Weights of a small transformer language model: biases.
MLP neurons of a small language model. Each row is named by its layer, matrix (up: input weights; down: output weights) and neuron, and shows model dimensions 304-559. Each number is 128 + 32 x the weight over its row's rms, rounded and kept within 0 to 255. Numbers have three digits each.
Before each neuron's rows, "fires after" lists the tokens most often just before its 100 highest values on Wikipedia text that the model never trained on.

fires after: ".", ":"
L7.up267:075123101108132120148160134065087114157112148164147135117109115127134179145085098196105094113114151142083122163095118162156098076123136081110170081086116188113169099153123071114161134147098145151143126175225125154173154212087124123095160112136188108145111142118116096153112125093093155159183168079135163150108116153145161147120091104106130087089103157123108136112180116144079138131142108102121166145151106084128135154127154111118100172097150109162068120071124137130049103127134115089158144151117146153125114145093220132146123131122094124151158102070155105139104111121115129138143142164157173168130165128120132135144092209076151133131137150155148136175149118137115139142134130157099150137097080202095110143091131048132204156124164091113101151160112135061129181149078170
L7.down267:165117117127055134094112129147099097107085143146058122184127090089169127199142140112157123162119112123096145103151116076137095180101133140141138140114114109117134131122113116175163109144073106099133140173144183114123144119111072106113146112135067134177156133111105131094070126158070116156082110134062135135107126183100131138105105150157116146159147150147144131153160144137129096142105157150149074167112117107114134120076164130159117100149123145174138113120144092157177108160116095113145099113110107108153097110164136080104115126052113108096109047198144094105166121134129127073153128114098105095119134203179102128186174104138167144165111092147110119072124181074180155097111058099167128101101096165117131157111183147174096139145130101127197163089121149116072196135146157

fires after: " |"
L7.up1644:151137089129096115123139110182115064100095138122120227097123106113175132142127160172083097107145118123101177087060155135146144089125120093174143101127122083126097135113101114156109131092134142132142140141128134069165151123157099133071160136118102149127121080144194157150102152137106069149128158139095113108188127141144142188177148087142145097059176125136148137164087114148192126152101105125133127130174157156099134087131114164132095143171107153090080141155086154158129108174132162062172132081126100112059122108099145118132150134146146138136164110074125135165109152106141102161131148157189112156140164108100116102171099189120191119124123152130075176090134104035099141168133158033135124105071139115085123120139145152112115152105135109124101084106166144143132117086152136
L7.down1644:128136110165162119143105123173092118155179149171122143111174155169181142112129147100090092101126126104121111085204108112103115139101132104133123169138121174125075114086139108124132177053160143153090155163136111125111095076074151147119109147137132154101144139148117138120121128160127173110206131118106121069123151083089141109140148134130114141196112109112112197108122107158146119123108161089143127165064102177156090110119154147083127130122106109107160118149081127176080130034204065109148163113152131150095127139133134168084150165167118120095082123106100159149076094113127134148140160161131118123145107145156203077103151119161098112119153203095116173119128167199109081143075119126118073170129123051196152131152124154162067141154126214114075113143179116130134122202090142

fires after: " (", "-", "°", "\n", " C"
L7.up1192:153158118148095098188151149175120120144118099117146107135138150110108095138130086139085131107132089176153153132168124104145147171161158110163125120100109092117085096197111132104142105139072179116130090212089119192133071130102095127129094094095169117143122079136114141134152132128123140153096149194108147062090113111116143094133123117184156106159138157150102099138172125066110175120166098148060120145157157114071112144121147151093143135115103090119128101144121148127132209158177153166141153066159137124134121099118076189171119114067082062159158110084119062110134133155113143121168104155132112138078174087175158130116094103111113131122130118146112122060135111103074182132098161135151141110107089181100120114147096135158103123156136176136092112128126142127142137135141098
L7.down1192:172162198094209065159147139107132098105093122122142132181124149171120143142100152114090093189117113112102144133162082132127119180136169157123194083141108162113108144127115112136146127135147163152126106126066067146199110110116157137138148124071109201121125096203124142166145111090142127120153135133095107136088154117132117130141152138119155124099077121171122146022204102099133186124127107105117133121100080107139149089189155217119169087159123119128108103138121125106139153135152145148140133132135122125114104189125209155145171123111109161150082040101103135078083122122124138165139100156149167134105137172211133142118110131086127153083064068165099170118160058106074136114117133158064132092141152059137127134147075107143110122160145140104134137107158086163109128121126124

fires after: " 3", " 2", " 1", " 4", " 39", "6"
L7.up2446:114143144083133091155124078145160162058140114189166108155138129139149140171108134107175073101152205095182128111163156093162119173095121093143110110109175174151130152147098146105175134082155123122143147136199079154167085107074117148117103161094102070082143122115088149156117117100153119121138127115155139121105139135144131161073100117144139126129129060144160080111138152122115084177167138079133131096142127116107043089103102105080111093132126103154146149176160101061174128093144103151106133160102138140156176089133133150187119131173213139129160110161170144111120134104150147149131109147130177079112081079159149121153120170183174118082108110180192125154111087107169066093127130083121107129114103159151128159094120124121170096120140154095111118109091133143112172108171141
L7.down2446:123122151204026143076103121137111147070148136136153171161126112098119130063084073119142123131101112111150126188172168137150161143139134155128111081121173084130089063171111073130126120070119121058204125150152119137143161167208146155120058126138235098051135197141112113140093164138123080102110137097104092085123057150106106081230095104162156132115181083127117103193130119099077147127117102138106098115146167112135132119156100161129112105122114139183095128066124137138101203182143136116149125112127207150169149171163115083102075179109112144154185126138107119129112119134154126107111116173162187146183138108102096097111120096100037121160149190073124091117093165158086087083107138191134100120115085169089162036144138127145153170147141106162174126078070139128118125138142129

fires after: " the", ")", " The"
L7.up2230:093147160151151118104139110175132133118142171068122124192156143152163117138110191113189148160161147067105120133117133104128148118125135134097123069161140095176099155135152122184143129153109112151157173118171115147108099141135099152128086147169131144143123087138098209174055105091069123098121102143135080091121149103133121104190114132134133078135178090095034139146130143159136067143122119100182080106128127121145111116115116203049136108138144157113146160143182145098118089050121124107129152131187149134092124146138135104161146109119094168196077090077144120152128145119162099145100156164126128071128128152150146116194175070111093175139151166154131142111133108114116122087144107147108105126129109097128086051144130174143123158079166092108101186104120123094143158131088124
L7.down2230:145143114144126130160096180117163136193136145143147125126157096187115093121111119108162149115117158145132186085156086109142123113130119121121147104081053135164155122147163149122130161089134143141103076121097180157150136120084140094215108129124077146112111158094095124064163071118168128131145133148102102087144072113187113138094142143089085077088145149129118135096121136083120114126129151141126133110167117110119157215164083191136081111124123117109108134148168119167140080236098172111096081163105136123102105189093088073154090150101132151103062121191148163140099106121137151116125181096093210113167200043162108154135129109182111167141087189067105154119133160125155096094151138162087095115155125144215117129148124079114067150074169151111144097103165084152132160115120134

fires after: " |", "-", " \"", " (", ",", ":"
L7.up23:130114119100144036136083197154129132131104135160095137142075187176195114013096110138132100106095131168105124142155086168104127121195138119134134124167081185072127090155154160104162187143136181136207063156090148110099163120076142151146097107131127122198153112169097187169125090132107112135178162143085207087157113101105119163118135086098079164094120133097167151145107151136109166099138151084173141173124119111088099132086165108163131167187155140152118101156140092141102077148110108097152071099130180116123103116154127124132158135156112152138109155091158130054145129151165094130171234141131144164158118112114105096108184128157141074113120119070104146098104131177150153155116141130131134117128146131138119122053093100152159090167159038143078114193190105097105157120079137
L7.down23:128150168114083085163114128124157155161186151147113116087119185134106129124143136132054106112170188132108095097217115117124138055141137181160088118099121118069105127105184147048094128142103099153080091143107088113144104057162091113143109102128100132153213096115100160152124060115151141146140126228113139171103131151145075150148107096104100133126115120127056153134121124127151146096121129163176119111120068109153115095182084122138142147150129161159124071127146117058120109117144111121131139109144119142102090139085169144130131177160119084074147100177170130098131168155123134151138129085149141070148091163133062114109115086113151060123132152100149115090115133152158189124190133148108149123137129100103112176141132102180171195143143093099175084136147119127149165124119158

fires after: "\n", " S", " ", "ag", "″"
L7.up157:125124076041141162143136167103158092108064161119150165119117133079112112079151110146115147161129084076129111110114137093143127160183071123105162122122142099088176100108138123127205121176143134170110125171150180138145128186133133155157145118099168191099137110155102158156149179156160135058072098144130139084064165150072069162111149133091160171116138090107106117133157120123126179140120100080135114192046084109164128176102150143091098169067167101149163146103120151065105173190112143126087119192170154071126109194184184161166127130158157133114172065139134166125090082130178102168125072109140141115184136100142143142089171103071160133073121162145111133180188087170123066073150133142149107122121080141135131141117114083074123088104167140144148145103180175158115173175087140
L7.down157:117122143104100144089140144115149096175182136155131116183075211126144139063097130122124038069127129151147131108131165099135151088176157178106124157089096156120109133124032098169132086113114145148097122149133183109187123098161115126089138138157093100134074148106113106166033148167159130148121131178140204133186146106174186155141144154116129154136126120139110116140089108121125036142098130174189123121161136109102116159101099099130123113126145161132123139109112170112163159139115149072171166106143124136160168114187103144158119131151168093159145096178135140118134052119153106092169082171143053154099159134145162154109116178122126155116086134107132155122156158083135081091066113139135141136187112163065135105178166114167153145117141141091157135124125090143104127129141117

fires after: ".", ":"
L7.up1541:110148163140164144102082090077120126075123160150165067161156120132152141149116154130107087160195161095044127092153119108084090152161059114090087101113119072117158151155181093148163135114100126102129094106100217167103158125130120110130074119148123108106137164149075145100084088118134167137082130118129092111084086172159122109125084107063182143075126113168095223081178123119190083138178140153161104153124207114150134124099151131141068160116162092138173197092099074104152124149106157160139124101066133101109133114161124119127089157063078180124135175144098115120136138114132116077155143179114110120146096080105162096210073135139140174170127147170073087147108141111135119114172129185143089138150128117110182068136100111085150134164130141125147113126142130117154078155118109
L7.down1541:170144111118184116157168134058109094121082106116134169185172181145157125165135141122121104115085076146161140105118107169132124127083127122100068168084126144138164130159100147121125107152131124182146126149164122082178126181170113134131114122131174095180123153139123119096102105145119146106113168163096110134170153122086131144088216127096123105105207125134142125137091092122133105103107141127140104152115125121095109119129148209073136144105088103070104116125100113043072167182151105111114101147101109143129126173163080118130131079096178100130163122118110186133133124105193116176074113072124145109112151149164153129153170099165150116181093109093105192107134199095117104095155075172174082146052124134180167141172142121187147148094120126139085122112112109138175131129168203

fires after: ".", ",", "v", "\n", " and", ":"
L7.up1710:087157158135108119177148107140188081151142156151152168171128104088115091092153112126115132084166158147167089103107076187115144093114135136170136131165131088118108164142097106103137141134095117120156134134178188104098191145146146129178108181139165185130072145125188191103084093103117090118099126199043121137151057129129115107149140093132155141163149110169118102131163148072139099126171123099133145131172120188101150130067148196128145177101130173121104138164124210111082162147189160080096096158121181130142082066122080219079091071170132153098164176141110121168139127123123128078102133049124120134147106140149160108101176095160140129159085140072149136090144139088149113120116095168110129159164091119146152139095067132164106164165154108093133162138163099128151111071125153
L7.down1710:131151125133179085151134143049077103099138151103089111157079178034145150105120126164147115157147140156159146136106167119075093092072150144189126143154103135112111120100139102111103118119113120105013202131098145059131155196141195079186172131089142150088063139152165156130158189084132106125165178105200116100064179131088126150113182162127119109095083152112107106139069086102175123146117150170106159170132123107157079128132234087150116109093097115154134111137119139128126133063069098136170141128108063146143055162135161102090135066140134113163061106067130131058112151145143147171121118128115169074089147133088133127174099195109107148071221113107141142193158115130155110135154114122186148129134152151098168155152160112129099064123095121153123181150153171122127113136144126

fires after: " |", "|", " mom"
L7.up883:136105119145187131122055113151156083156158137135159165098158164125109179215134124126130131098112195130110161127192108124136139128087145126160102117151146160109107095124091161098134191082099147128122138116180108059117076149159090173138114113152115111072118102126150146138129112120124125123130192059053138126106190151108164175067150178135101116132076149104138141170181118141110159142183153112171209125147126136152161103168110088095133116140166109142140109069145082112170145157095132205138169116101073102131113131166081125132225135116119112173122070147104193109103091149123117155148178135079100142093071148116099085150136107148124079093099144109129099185199108162116085057156142096128124164058116131166202125116060167124137112126123147149117189090099165111124128103137178
L7.down883:106127132130137125185125131144182094128162139151098084157127113181139119113113075161121097147089127193168086146153142139150140159136115163145167086146036144167082126127090122154164134124172137150151118197113125126174162090128096137143193116093154078124181188146161128138138135092140147102131120142120155137129101110135114146202129112131210102167082119207176117116132127119106133153143102107083081133109155174069176134109093078136120110134170140135151190113153147123112120165129151117117140173163144146136179152113102149114136104138132085094103142100155015106147160086156140101103052170120143079097139116177046113096148129118113078153159175178076137131121125067101127166119093077133089099148129091144077129173112140146126163108157169066096112135166156100139055113101121

fires after: " |", " the", " ("
L7.up819:123108111141084157193157076094094138119111153174085106129143196099137119096096151141106144112089132146130118116112154119161104132127094143157127107108108134181102160102177146162078121165132139117132145188167074132137109073113148085164170179109098104167136117147084100136171163132101144129128076080124128135101144158047190147118146194133160108136116083136099143175120127148143135127135139164095157143098117184175209072131124145073057113150169159098125097107129108163107094154185115138135052123107108161080106105109135149141176133174090158144180122150142089151110130095126115155080182110126089068122090152121148082096162083094119107093100130097169104143093139135084159146046105140143153122129139149158165169130098141106104081161159113124153215135157079120141157142109153
L7.down819:142144110129090109119118141107144085131157160119103152111131135089141155170118089113121155067155099129205129088122088186160113152143133180106146157127177106122139093068108159096139145152160030121132112142161070129176127131091100143137111120149096129049173062079100121151132161119091141088072113195152135089201128116087123144134146163137106120134127082067133163139128149117133107069104091025109138120094152102124153086157114122145113110133205112146142145115152126172176182161118161074161166101109103127158163146132097119149082121206056076088148157169148122113133169182157126125156114123152215086136144066165156173137153079111179096095125173091087108118126071094108159098112118145128130103107143103179126144108108133106145171076100113067106126131095080171130086126136126

fires after: "-", "|", "===", "T"
L7.up2232:078166197103124154113094114158063125137110105151145152114168152142144110156135114141062148152191112097164056112100112111184098108130123155099109092132176102199087084158121142123129135082061134120073100147140155066177155113103104192121049120169132105085125113139148141165146141113092151155093169080085125109183104109124133143177154158156149132134141102143123119106095128062069093146042112162143069112120113113107141111115177169201092130121139101163134187111096111090162144132124121098109067110156089109113176127081163174104096190115136140143093110159149110181148152148076118094143103084145087177188149151126097143089137213137122108167108147134123132120147152161107111093115095152132060053155125102120100163117116105114130149098180096060166082142124129226128085200139234
L7.down2232:156126142153142091080088078086153110132098085114131128158149130104118155137112081153059062112112112199168157166119118132126061127206200153158092096169113141191111093084108162072135112149119118159174161112096097162131137105116078098160169159075109144140125124093127137143110133123113081085147122116145169136141137192109128111134147159196163120205126093113106153159120101152070113164180150162106146114096111074097077114122083172076136130115158162122121125090123166117116168139125131121129112169127098140088178120156165099090087236104141119118177123213167129143189109118178134075186164155164157110160151118115156152148170106133134154122133155125164138118102159156095164140134141151199079141059125126136107111105206091154153162153128164204181120121129130130119082190145164

fires after: " the", " a", " The", " an"
L7.up1473:163082174176144111125190143107184086110174136080163102071118154082125135149180084078152127150107126104121133150158179140102161152112118140147138139180094134147127147134119156188102152171094176103180087137144128096095156054114129184126150123177147095133081128149104153095112118062164095146144119131140074151056124121160100059124117191110112134156122124123135075112068078074132098123104114097091117156159166125167151140197150142140092072073160185104109143097158140171104107100138154099120180118195190159142045122066131139142133149126160103157118100167049152083165125111116062144171155136121079150172156122178114123095106146163061060142181100119137103108100169156136155146179112139165103150161105145066182074151113147117140131137128095156076192124057149139146195146077102
L7.down1473:136142080109105041104110162148142106126152197134160201154119142177121168106064189203114136115142121115113134111096132121134139136159165168136117076072138082128151123132157070134139111119131114159141153123118142111170129106094127143139083132127096140094112122115140113173177179104167161162139104189052117143198150117095127146132155069144084118161098174159058163138155140151144109149133105131164131134097176173108154106149115124150174150101116104114166142146176142162077143145131105133120096093115060068183136164089147149093150131118146117145184104159161139187138148099165146042122107144137152080105138100141168141113093156082122129165084088148177104158139179130072124136104078068076057133194156085122129139122156080154144141157082149168112108136171168186088146171108173

fires after: " |", ")", " "
L7.up1584:201203118114091122134090136177096097106136123113115154137113187116111169100157087083089068130163126121146139120167085113129101148124133106070167168090133167178114119126143120170111158124123159142129128147100159151110149127110119109121086125107132153096145097140149127149159138113148144073103174107114046116091186134117150125140142085151095167118132145102076099174148096131161122139127148126119127158082144155102100087142151109115147124153086139111124126058100153108133186096171082100203106162114089128139111146116132126080118112139033060128183122142103140156081138089187058150081158125091130122175063130153133085121108133192162097113161118103176114109119156117097154137144062045090152128126081134041059100105107171104092137106140147146051087115144133160183108092111112
L7.down1584:076136115121177131116122095119055127151166133106143154142131200125163101141135134068064127097093123181116069156094125192096083122118178097193073120130120094078175145126097185130192105107139124148170161137159107161192160189148137094179179147102137113128189156104100112162111163077136089167150146051152112063125111083166133136151111111158103106122129090102135162090208106111090155181167145136108108138126164135115154123096121203167140162109111108166096185128109103143110141126172158139148112113115129102116112072064160161087125109153132154149138122122087186099092174112134133206107150094141182146122110099143138179111110168133120126165167158112098131111201118090150110123110120130117096161095056150129082135108202153122141105134093108145131140129134126137113157102127085

fires after: " |", " as", "″", "197"
L7.up1249:132152120156144066139046048126117184099146080165126146121154094146097113103094102103126111117084084104093163121160146151112150157165144105120094089163145155118111182143118145163163165119146158090139101096149100151090139138144141099142132109159180139090111113119140206128133158099181143113145119164133113158107060152106084095130106160133118130141118199111117154143124164121141129093104129126131148121126109135199162087124206104205100133105175088103132153144179128128155162112192098183139109156110138143115107074142150152160112191128089125062154120205133140162097151082125101125076124118128158113166068158125137131129160164106137129148125143080126097155127158151152156116146154146129188120111137116147137133153108148105085126139123077163177185129112136137121068136106072
L7.down1249:127086125125119156131073102117126112147092124111152152136154152073119135148148110114110076129118093098163095178128127058123070191169131103131102109142093104159080138157134105092113147154094129175149157146157139043108110102180120201190095099145160134082133099126088136186140171127147136151102139138167123131158091125135121103125124168149107126108138160131143077115145097128133165139071198072131177147173146139156137115129074125149128122136134113168151148134142076111132099167131160156138146110116156184165129130058125137142191120075118150108153087136094101137100103158174130132131060103161139168178184120147088121100105138103124121097136134141130103102151204177120125154105182112101069134113177134162124191152112150133166172151179102139098159155134159094081110124122159

fires after: ",", " United", " view"
L7.up2489:122111105180120145149141189147116145105162122178149085154164080054108147174092160103114062035141125148107136065179113091138175132135138213038067133134145095115089163134150116141125112089085060105107125136064109095141169074082125183136067149208144176122129115104128089121104078160135159080134170202110155097115142150134185151076155129087138099129125122098176068084086111136132106119146120119113082094166094141126121140181122104146146111107188048119116129160122074116114126061155057117127071180129126127063105139161096169074117083117151100145136111096089113069087147099115158115106156113105164124144133133070128128137124097177150137153162159101146112146114123164179120157118137105143136137045134121128137135121086127137116113172159103148135191113128111155156145173132068
L7.down2489:109129139134129148170112174126208175138102118157168132126162156157117127115077137129162128200118101105111148150138124145110140071135050055107109120139127107060111030119095157120158122152110160149078121129121137175138105113111148160102112124071123124146126113162110107134156169068128092120102159146154121101111178123115147151109141151086082085111133080123152162114109090185092096170157141182138178098137076125077114127141062104163136130106135123104123113131115104196162082131135128157116189170177128096138153203110133066096198081085191120141106141092085104093117149131119115116051148129124123163158134097104211112122170112123143106170120144097153100092158164099106122128098136186095130186158113111132146088138138113095129120130104096056159060170162075166227122145131098

fires after: " the", " of", " early", " late", " E", " Se"
L7.up119:168149106101101165085121168095147109077141128091205109101135166105209095098194095098037166074104103131106115103113117085212171102143118077154084113102076148107122126112102107155108134178145119126176177126184141167127108108089138154174112176125117129172121136141185174126093112162116169139105119180076191128123166138147106156101108167087119112128107048128193148129087118131161174121118065128166100151088141134078114110108091137160151151098129073142129175126146100039112142117081187092126108176185156075092096120191111155128121109133154118116187101136182147151186075164121089162138132168145125150087097092126118095090144138088124105090072122118150139155126137197096159181090171095141168139161137144125123179136129182130090100181109104128184139159089152154161126124149122
L7.down119:075145117178138110169144085118133189106125175125149115121125106165120067167115083114119092133128197146130146115142090143096185137141054107078100124135116133133121123123109190171096145114152127188163138079137126151058123117143097165153110127185119127185114097154134068100137072128152168051134123091146129169154135139154176166121125117163156138120072119131148114157151130153131132133137094090101115151084148119142144192125177117110137106178132139121132115135135133122089119148151154140119116154142127124154159146193136098120129109166138159160111132129159173096184123154101142126138126079186103185155146112110150126140119177134117170112096125092149132198137158077116111153129145076107123115168123177126097135141123215170105086117120149148079086105093115131129110138090103

fires after: " ", " |"
L7.up1771:139092086084113077116136130108126121081090138103116110080158150152137167124114123074175153204110146171202155118069118163110097154139152141126174145156137128164110119152222098156144112155085120120098081169138133104134181126146117121127091152117152130124083155125181134115136126140128127076052108101157110113156117178145048154113108113084165146170162148128113121164100144131082146066124095136087058142137166091112098179086165105138050082122117092079077151146138128096144150134060163166127126157195140176109143104136107165104112182147166126172080086043074097135135153108065135112141126144158158094139103206124116150137134137126166138105157026088110119116155157130095133165136158183103125153113158139123124105096213098161118104113142137108076129080159131141221084094125037
L7.down1771:151096102174166136142154157151140126157109089094115080114128147255119106093143063142148110167068111141166095178139079168142126196093169171118169104090170100133169055164185090192090156144113105133174077169102180139126147090118104091187132122118142128138114034128143098114112113085126117118087116117136108189125135151149114131125113114094133147200125148150135120140127153110085150142115113113120122115133169122095111135121118109117101149167126096121065148132097094138144188143152087086101149137152158151163163136140152113084125157186126102168144103077143123142148149108147142180106134172184140128144180137137082111148169108136190121129143114148107149134156137105106145146171165129149073135148185078139093045133159090146161174092158172164125097048132133165174140112149167

fires after: " |", "-", ",", "′"
L7.up838:132159094074164122173149157165108119144128126157141176068150156179184048109146100142188191137089149182174129165160099126057164133103127115121109184106118128133111120100121152171098095131123121193179105176154133146096142103107106173114116137144121109124171117113138188148140156141152102157070138090095127113115122152129119155136154102111117161123110121119130101091104167152151198111106071151102130091136098144093143087171102107187130125105144175148111121117157123160149121101164182144105141107098110138164125094086108171166096074196145119125129120153167092039135126106084120118115186048202127176114114096114127161134152100110078104112075148108141125135077090101155129172139130089091118168148112145109182077136083184065087123165105129150151099159120155087188055118119116
L7.down838:085093127115114117149147145143166030121139147194255081077103101103155173114126140144105160115148130140129133120102174106156147115100163132098099144119102062136138092190141158130100114181118087146114096153200124140131148150083126128105143142194120121110199141161110164138094152112116174103062087120087121076146141123137130118134141140165153113116125206141106135050159119166122136154064205119133183116094130095115138111178076101121164158049150160167082119123114123105115102103109154097142189126090145199185090087108096167148139120146128091107144109138151162111133148127152110114101124099163089122027134129132139187197134076092068135163149108140150173102110138144164072171135145187131138169108155081117168120155098213132075130105122097159205132095164130135040129145141084

fires after: "\n", "-", " \"", " and", " ("
L7.up689:091094114131165146159105094204107085106158099140169113151117140154187135092092116145084156077138091113106101133141144148164097134212161102168170178108070166165098139123088164113114161146098113152121168215169129072157182143136213133110133164099125157098166100112117099107194084060101151134116084083175104096156097135121148182133083101109147133174086120176115171085156180125145094176202217132073131121141096145172154086107146126082151107094150154092136123108149151169151130077139116157064139147102148192126125119109109146165167126149097123187172116143107127110122104079130185083161146085060107090089150118129121109162086114069105119125134113099075173133119133167112113161074101153173093038122101155097132150138141103103131177178121144143157167113101116082155142139146116
L7.down689:094082108151102108111132092118161066107187118133137155174094128074095074157098142155164123117149193135183105146110164155130127076112208138178171221046106132110125095100086125120189133207082141086115099168146164154113100141126237167170115106112088117143103084144114146097160180075104141134146122083127114160139169144140100163119146135137098110135128129150123169155220123161108094185163118139136078120066079075028154125122206130071155117106147122097130153067109120182088140174114158140078103142186161109098110129154133147161058095165120103178147137137159146066135086075152113070085174137125135129123143106197188122148157132130043156103187130103122160120165136161095143064139094126150142075142129143122088117108108096081113143152124124130077108108137094154113151079151187

fires after: " |", " Democratic", ":", " ("
L7.up1566:097110069130184129156120116142156151133230118127118124199192131101093168097159164100063112056078028119128063126102113149119098170144118142131067151103085134126134122181194138105136080131163132129174082106131098074146172122112152162110126107133147120117182097155120165166099096082143121140153111128121112111106095127077153135067169139105087130175142076185101144182092140127142163114167180091102155158134105089128144154138136100151174095132143192122130113094109170126126139169146153071142102104114159155078137102073049129134117129093134117146147112165084081150157144069165089107082126140166144153064051114151157128069137154094111137058115115122088132075102130137144117080106128136119153203114135094153118067200134159159140094113158107107115099124102115184150159136155060
L7.down1566:180088144104115137096132131121152137139211108135104080131112102166167129116123106081120112112069152146121160158141084151113085162160137102160079157138170107167129115100108107123066122126110204155114100107092057163183125126117141111128073134145117178216105139062103196099137154115117170193106174127124084119142136116168138158124104121085105123121120121105161191082074082133171130125096059079117098146092095110146112130149114164102118118158170169123110122182134060181139126121074152109095153126129210140123125147149155089187178076112098127150122132157102184145113118138153149155132149106150181148146117069124123145138117154100178083139133105175117067158101150112098176192154169201159143138144109163085143122081117111192090111146137106139180111126173173140136184169174162

fires after: "–", ",", " –", "19", " June"
L7.up1537:141224121110139140120112118111123129146181111201116089130134103146177110139113167124112137097127117170097159136119126126185188046138137137109136126114053113135092142120104118139209188161169109091085164139072155125144133151150155139128076117156108175128065136143100135123180131099133104163138122115181189132108093081137154089149098124151129135139159116132101094115165110147131092136090125121097162131166150099106161074053131121119180118048144100155177125086119141099129122077115118169108155133086146080029160071157112136104109130089094124083140140197158164117085085087087121112059170171112090109137180116134096125160137082125050152140075107088161189141130141133180126171148160126069177138126131098199147140139137092122119114164124105135161136074121149136072106184154154
L7.down1537:124124159130134116155182096148186101194114121162143105127111146116073136148161131142143084130050164140160091136137189161062106135116135100164058104115122112139218135202101169162110140168114119132138127146109122101166104159046158104102110159095189063124103165120149062105072103111143131117067148116119155151149126188124096125091138148098144078126157118095116128107099109184100146093130169093194128152153116134101133133135155117215090157173123127103151124097107183083094124187165115111140155150111123130189077097138169131100135119082136138068150054108117094093137088078118099106196134149158145124178149102117166110165084108137127149154148144124103139094126136177136103140119172174171085109119126130121159109053156140145160135065127134100145142142172076105109152145178161

fires after: " the", " in", "-", " to", " \"", " and"
L7.up2455:085140222138101131181090094122097135148096125109183153136121155137136170148140125146154092082083157072099064144092170123167110126095143127110148122155100090094122172162085141102142195119116133144120149128144118152126142141119146089177117151174111142135115113209090151136164138109106120138147165114163086146113165152127164101111143111103119178096099167116159138115126116134116151137119066127168146081090156162174139122099173147068097128110119152037122088144128145127149146161123151170149070127151138149151156181136104131217105174165136067148121146068147124136119154146149112092121099098068138104102111145127101093145124038110117127083176097109110164164171139142172124110113130132146049145059109108162082147148098155137086207119146110174161159088113131137141121123148100
L7.down2455:129096138158157121114121106055165074115066148125147117140124073175056145157137100105113102136178129124136172072123103151126151131154088170177098146105138163119087132103079055118091145085136134103118148177127080141129116145124144126128134092124153133101163174121094110121179158058202081089088094131164136194039141077169079166094159122110152170201184108205188126150134106119161157089143116078202122157074082174114154126187114153203126120118122147098122099116076092121103162145120122168163148133156086223127075118129105127063127150123125116100164110136145108073177080137100077097114131167149122103081087169135123136139169125129082168113099087081162132144125130119082098102092140151126158183159127118130110123102115132107135177062128130204163120112133161082155148123160148

fires after: " |", " at", "ili", " to"
L7.up793:071104139200149079141087183124120174074157101116079122106165155115142185115157069141090178114118174100108136107111166080123104101131164118088170078125137063120134156178148145173091144165186158117047137141156111115149093144151132169045116168100153114124157105118141098184156123155034152133128086077134152107119169198102119120093127076138136122147107170114106173173103184057179129153157118126144099089148164104095147082159169105111113084131108103153098146166189110065134140133125111166160166120124075130142120145045154105119116099144069133198123102137148094187126104152117082105117180173141114101103089117084100141098163168082085090106140182123128152116111101101141105144112113143127093151139176132117110091169112181123102133082118171143142170108096106133154122084147093
L7.down793:160059161125161171091120136151144118046138096132113134120137096066123120154144144129069065134133135177159169146139105092114105169099139147150090063167124111102115094151098120139155164122073115138091142185101108103052101178152081143169137171134151091132121171105083128091125178078175079146110167156160165098118162091191157106182120155108099143146072078097166105094094039202039102137097179090159135213094101201142161121085088151130125142105082173059124165133082117122119128146146093189145158154097111147119134122139099068125136135147143081119114092064152137130131119099133131107152102065098109141160111117136139191162120112143165128168200107107103161123116161172145172102173144127105130194127094135121125122128138167128132197144113055117143116095142167154123146218157151

fires after: ",", " of", " the", "The", "–"
L7.up493:104102182134129140093113098122163168136087115156125087189114120163126115084134109096098133087118142148139140134176134111123126102110121120103107144129107159106218177118108149094111114200144159110157101149107077124077180107119088122153069151118149212145104190169148155105139127197158131107115058103163120156180159142118129180127199045096126142177040180136083116105162090189104133135130143169155132138115138136163133104102150122156104078083095075123087125140138119118091141127117088080048145134180129132122128119113114094100152104061109140179131145110119184140101111101083121144089177126145110144135185126155149105121170127075083119170120135127157125166144081160095121160126184198108152113065136192173165096084136075158150119112138116176158126157121125141097122078163154
L7.down493:134133145151106173141124141164155058140059125074151140154140166131114163149091159158138127198118114141184170174147073125121102161135147170124158101064105121110087086120126155117170133077136168142133080126131169184168030176117180140067198134141178067119121102136125101168063059102166137088165130154091096135177105118113111135173118177117087124109177122159109178148148101066120138111152136114161136097113126139091124135094150165074111155090106170163143111050082178146187095074163139110155126122073088128146132135176191084142162149152104131109115112110124162129122056137136109099136104141122128103129153161120188184154164148068139157107176142122094150111124148159145121141170143040130099073155029170156074079121142164113106108128061158105146141123142178106147157161096132